MLP neurons of a small language model. Each row is named by its layer, matrix (down: output weights) and neuron, and shows model dimensions 80-335. Each number is 500 + 40 x the weight over its row's rms, rounded and kept within 0 to 999. Numbers have three digits each.
After each neuron's rows, "fires before" lists the tokens most often just after its 100 highest values on Wikipedia text that the model never trained on.

L5.down1370:496516490507486525527494433528493511476520455544479548439512512475493464564469509544549523518445563526519514559486465487481565573523518547534487542499474531488481543484539442538531538494481518560520496496506446485486533515490474529462514544546453470484493476402477518461500455486439640494534493485435475545448564471539583475589561473418508510453551464548499379483474537539590532472541543542495463497514587464457479570568486499454505524445477574475500585521464536509465490515481474467547518489535510498536479438460585483545499464482495469534499552529429493528498423463443470456464475475469547444467380493532482563471415510523502479493470435485445504438499487409489464465539516543490560466468437565479532514520451492503467497474534508580506483466492524481462514491514457
fires before: " ", "\n", " 0"

L4.down273:509515434552506511494524438465415538545631506541504408495543526546494541473550526493558466488498487448503498551519509462550556535506547479510597504435509473467546505569512517504533370471534457490531419549501438521556451484534488522472521485453494479539510446425440559569580523537479493503433519474565485457437523511499534470529539514476459540542500510511486512475563466435468528471556520511499581514454471448506517523457534471533488459441514448489474473471522475529526534496511484476483500516507470431486421511479513450546446506594482479488506530497522515514459450554494484486513508500511486458506515450457515528559499502389587552495525450571545476595463441487496500533470459486593430519509460559492523467473490537437541512505506522511544581487512515530456492507493561
fires before: "|", " |", "\n", " 0", " S"

L4.down66:547430506566431508481576552484482486517516456467497529489499480538518481443532449507485482560508468518452488519538458525513546520517446534518465512461427512498503550537507500518523465501523472511549466466501477540454476595533486440476480583532481560483525483547564470451460465505467540473445521496502459542558485465463498496529476470492526399597542531507524451514502539525561584511495497443491510505466507517498523475505534573499512509477561483534499559470450538467449567570569529537533537565402521590549590503535516480495526498519502516486466500540568509485502516468551422525454478465511485457496480441587530434560490464500518457487479504486534539506435467524554522486512490471521546499555455503495451503502439512464455515481448527477496510417572523616408501546496535
fires before: "\n", " |", " \"", "–", " –", ":"

L5.down1303:497490428618453515508446489504475517420566527428495448475544502472416472471483503509490478469556490484577505559460493518549508513517494522535457497552590450532525492441510485496505536399487472568554515500558480478500544492521516565459462483519479509455417573563483514519540472466462611465519564501520482488454480536560546535561522492490507555508510524526473522531473470491483522528516521524491449551470475512501483566515407507423477540504469533466475539434470525470421523518562461477542485532478441507548521503546459577476540521508487522498500550486481442549487439553545520476499516532474456565460429481497487547531576502620443479477469515539488471501492537504514487486449547451521509482551487502513510588502547552485478426502518494550504508518475431519507533513501453
fires before: "\n", "-", " "

L4.down859:490476529581461416478555446433520550459565439483488465488485479494463457517513525545556438494564482459532472553456591494572520504520397560546534501479469492476496466444517486514456423466528490558567503499514443462517569552414470500500480479521452477471462549559485556496578516526493498402460455503491496439511537455502580528521497555510493475538576498447470434548456469451542509443481521506527513455516448474488534485491563498451575507510413462450520583472508559589512528463594423482519527447510481491524453535468540536551534496547505505515537538529476445515492497566487509484507487444477495448557473447533508557540470495544426496430542494500480469555436460457505526503521511531514479482448497539540520483540500508530517538514513528586498508471588510488556504505485530
fires before: "\n", " ", " 0", " 2", " 9", " Ret"

L7.down766:513523530470539476584484496533471513488525472545486504521518546586551495513510449475423508498487485485504423499526540513530451487601572519523511511423501456521473497489497520576507531426456403562443603532573517508505504504465535517476565493535497477473526483529543493388434557515491543545516552485431433534484492508464407470558520469410506541523529473519455546505458402523449507523473537546504482482468469487501506476483521577542490537479465467468522498489453515474555553449441499565582453562460446538492496497484465542465489501445528527497426495459453434509520528550467502485479500559501512473520567513461410551492476452513506545528580434489466446518527580507515487525529478568582512520471549542484464467487495489515483528461415432524555509467548473414448533491423467
fires before: "\n"

L5.down596:508550526497514517528491539517485467471531473502515561457458472491504494472497488424545513488525495530468484464474513473451486537536478453538599547535512553507449453490423511513475508560566532498487486524459499422479431503495531471526496546531535433638507460515461483548526422425440532516534497557469534485585503521460501485518435480546530475485457452465500437482476435480470498486511534490421442582519489514564510546500507562453444507526506518435490555493577572509510451571516496518524556521487535534450535480508536523484475417531487506495582548569554494470455387529520544519573482485524548517532528511504544533523536462479523414510496499485449519532444497480486505579465525477487498521581500489456529554514479516476500470480470539472519504448510477528429464501481463
fires before: "-", "\n", " Ch", " 0", " \""

L4.down861:449548600518483380556505471505538460451479475444491558509531487433484453494444529516576473512519458544487526467483505492550517534543497395545510551516451455506474534483514464537517453472515584544547490530488436482456505526475484415516562517479549520513438518548494502521478515466592508584417479462438465471494476523563516479509528524503526493548514518460546525536415502468578543467513536560499507543561489538446535482514473542538500463486438518518516476462563502535534447530498488486459468469486500503515538443526584481455490473570443422508577475526549457439533602547506530528539415467526563499477471531554522483510459471530480448495548493498482550525489412492508527546481547480413495491534514519455555518500473502554509494449550515471457439433556496515598512487532451
fires before: "-", "\n"

L7.down970:486501464449454493493519523491520491506527519445517528458503498526517556502486416491497538449519481502437531534566502566501523461528503514541542496552620527447526436600504518514482466536526513492424473500486487392491449474469565586462530525509472461469506452480493551480605434451557618474452528518465545401498585467406453476513532443487493516428465492455524490557534486495480532553513448474440414522471449537463472485491503487496453464507509520536519519419494537501533483436450543539506451526539571489499477474613514505485507571509549527547466505488502501429538527506517554452482524427504488547459488464463524493475404529504491415513485555498524442490463484438582485522476485503467521525546446481466456529508522508499499543500481444464482538453526470588551426542477524
fires before: "\n", "-", "',", "9", "'"

L4.down752:555488513576572474441525468490489557476477467474508551544532519516541578505533509495544511516416504424531485531563499505479425514517483623479498539492448475497543526413514486449473489490465462530524480455504510519418564503447532501516465538522506542468529476503469516492473544434541481492502480541463609502546508514521566469506529490474497493532531538471501566501487522521562536516470500507541466432488442487563522517467494548624462529441550492475489510515483512483474499435503566549480409535504486496597552545569534602486458460515424448479458532493512444502508512512495480554504457505493512527522561503541469471444525380502545456475449488495501473480526481480481510526526506525540490506574491487467498481418487470518443457538423495505540459456487552566402487457389521
fires before: "\n"